Weights of a small transformer language model.
Training: a variant of Adam for these matrices, 154M tokens.
MLP neurons of a small language model. Each row is named by its layer, matrix (up: input weights) and neuron, and shows model dimensions 64-159. Each number is 200 + 20 x the weight over its row's rms, rounded and kept within 0 to 999.
Before each neuron's rows, "fires on" lists the tokens most often at its 100 highest values on Wikipedia text that the model never trained on.

fires on: "b", "–", "ail", "-", "augh"
L7.up624,177,207,206,202,209,225,198,203,192,232,175,217,155,177,238,209,175,228,190,208,250,225,222,168,182,187,210,172,207,227,207,184,195,222,215,203,192,208,226,189,177,209,205,201,215,236,192,207,204,222,221,194,205,236,208,261,218,179,187,216,197,207,194,223,218,182,187,186,204,215,184,166,168,191,189,199,204,210,174,181,196,202,206,194,181,213,207,177,216,180,188,188,186,184,183,191

fires on: ",", "ast", "-", " /"
L6.up351,212,204,202,205,218,169,193,182,187,235,210,226,179,197,218,191,199,196,221,212,218,219,228,197,173,213,194,186,187,168,207,186,207,188,221,208,188,205,201,202,172,191,166,162,200,251,164,150,142,186,210,228,182,195,194,207,197,178,195,188,219,203,203,209,189,176,180,184,208,174,185,205,188,210,228,222,208,193,213,240,196,182,174,184,195,222,224,153,157,200,201,234,200,195,185,220

fires on: " p", " sub", "p", " ob", "|", " Gre"
L8.up628,180,201,205,194,182,219,216,155,179,201,186,212,173,184,201,189,189,186,211,194,199,217,209,191,161,171,220,174,214,179,206,194,179,179,209,203,201,208,195,200,196,151,193,189,196,188,197,206,236,192,234,243,227,207,162,210,193,183,179,187,184,223,203,194,226,238,200,202,202,189,194,211,225,210,229,200,202,205,211,233,155,208,204,193,169,198,213,222,220,230,193,192,170,189,184,189

fires on: " |", "|", "im", "l", " Gre", "ip"
L7.up87,203,191,206,206,177,174,188,180,178,225,175,177,212,229,241,191,192,184,178,210,214,196,226,171,179,179,226,167,216,186,211,193,189,208,173,207,151,215,167,174,178,195,191,190,181,152,209,207,193,235,213,221,206,190,192,192,194,200,192,217,168,203,204,245,178,236,211,210,177,183,154,198,206,215,225,202,214,181,223,237,191,193,199,162,184,183,212,230,213,205,221,165,179,165,209,176

fires on: "l", "ased", "oc", "St"
L3.up446,185,186,222,189,175,220,232,177,178,212,182,205,176,197,209,196,234,213,169,186,212,192,213,213,176,185,224,208,217,217,222,216,194,194,207,207,139,202,191,197,210,194,226,168,198,202,203,234,180,176,193,181,175,216,187,223,151,205,175,193,193,232,196,202,245,197,206,226,240,201,180,213,200,220,238,206,199,224,213,189,222,201,218,173,205,214,180,194,202,182,165,182,184,197,190,236

fires on: "g", "D", "x", "W", "ss", "E"
L3.up629,214,232,217,190,191,192,203,211,223,227,203,195,167,220,182,214,219,219,193,162,232,208,204,213,178,206,179,145,189,191,210,203,189,187,184,215,192,172,210,220,182,177,194,183,216,219,212,202,186,157,199,208,198,236,199,204,176,213,191,207,211,214,190,228,199,193,208,188,231,212,158,186,211,183,210,211,210,201,217,227,210,188,214,169,207,207,248,169,194,204,186,217,194,178,159,219

fires on: "P", " of", "E", "D", ":"
L7.up506,202,222,205,182,210,214,229,236,202,181,187,251,197,196,210,185,199,201,185,178,210,190,203,201,179,230,196,162,244,205,184,190,177,196,182,228,174,200,183,207,217,201,210,147,193,230,198,216,167,217,186,237,161,208,185,215,199,175,182,199,171,210,196,242,236,173,211,215,206,218,221,201,224,213,216,208,210,199,178,229,187,193,185,189,191,208,231,190,164,186,200,196,188,155,180,218

fires on: " o", " de", "ased", " d", " la"
L6.up360,193,205,199,181,171,200,199,177,165,234,184,189,213,191,211,180,195,167,179,200,177,204,197,183,218,221,202,168,204,212,214,206,208,185,182,210,185,236,203,200,175,201,201,181,159,172,264,183,223,194,192,203,178,178,218,194,184,200,176,215,165,214,187,200,157,231,212,221,223,218,179,193,176,223,215,241,200,181,191,220,220,202,214,176,205,206,217,206,217,233,229,178,176,195,187,215

fires on: " F", "at", "et", " And", " Sc"
L7.up392,214,203,201,208,217,195,234,206,185,234,205,205,196,179,174,199,169,177,180,195,211,200,191,188,186,176,230,198,185,187,244,203,171,225,177,210,208,187,193,219,233,189,232,193,196,206,209,224,227,205,225,224,199,207,167,238,186,208,216,192,236,180,210,202,205,209,186,179,183,240,202,150,214,200,190,186,204,193,211,226,194,197,202,191,225,206,196,195,205,205,227,210,169,209,193,208

fires on: "-", "–", "ire", "ell", "w"
L8.up311,220,181,178,208,182,228,219,196,209,243,192,225,184,194,210,213,208,207,212,166,174,214,203,185,182,188,172,173,189,189,224,198,180,192,217,259,180,210,229,180,161,171,205,220,199,228,214,198,177,143,235,175,173,208,215,218,185,186,172,209,201,208,179,217,194,215,211,234,182,196,204,159,198,177,176,180,181,207,188,190,218,231,208,189,171,228,223,197,231,194,226,185,198,198,184,182

fires on: "et", "at", "un", " gen", "erv", "pe"
L7.up114,203,177,226,202,220,159,198,243,213,195,205,178,195,177,191,190,196,199,178,217,185,234,192,157,212,173,231,208,217,211,226,186,161,212,193,198,204,206,197,220,189,180,218,181,214,166,212,221,236,195,218,160,215,179,165,216,206,231,198,210,213,226,208,194,212,213,197,180,232,246,197,210,202,174,210,202,178,232,214,208,207,178,203,197,179,198,179,191,204,183,203,208,214,190,194,172

fires on: "n", " de", " d", "j", " 18"
L6.up267,182,225,223,198,178,182,171,201,190,225,195,245,216,188,224,210,194,149,209,196,216,215,211,216,242,235,186,215,201,205,178,217,200,218,172,211,174,250,191,193,178,182,178,182,227,192,219,213,187,196,177,179,202,180,216,230,192,190,215,205,219,187,177,183,205,229,224,225,189,191,176,187,191,233,244,236,197,211,184,198,180,216,224,174,180,212,181,228,200,207,210,189,180,190,212,210

fires on: " of", "\n", "pisode", "p", "ank", "at"
L7.up134,170,165,189,215,221,234,211,210,181,201,181,205,180,179,210,207,214,222,150,200,225,204,202,194,183,203,214,178,209,216,223,180,227,264,181,203,178,185,176,218,196,180,200,178,176,195,182,166,220,185,219,227,172,197,196,233,200,215,221,226,231,225,183,190,204,187,217,162,208,191,215,173,167,243,248,206,180,218,179,212,224,217,228,200,218,211,228,207,156,212,195,187,216,189,202,199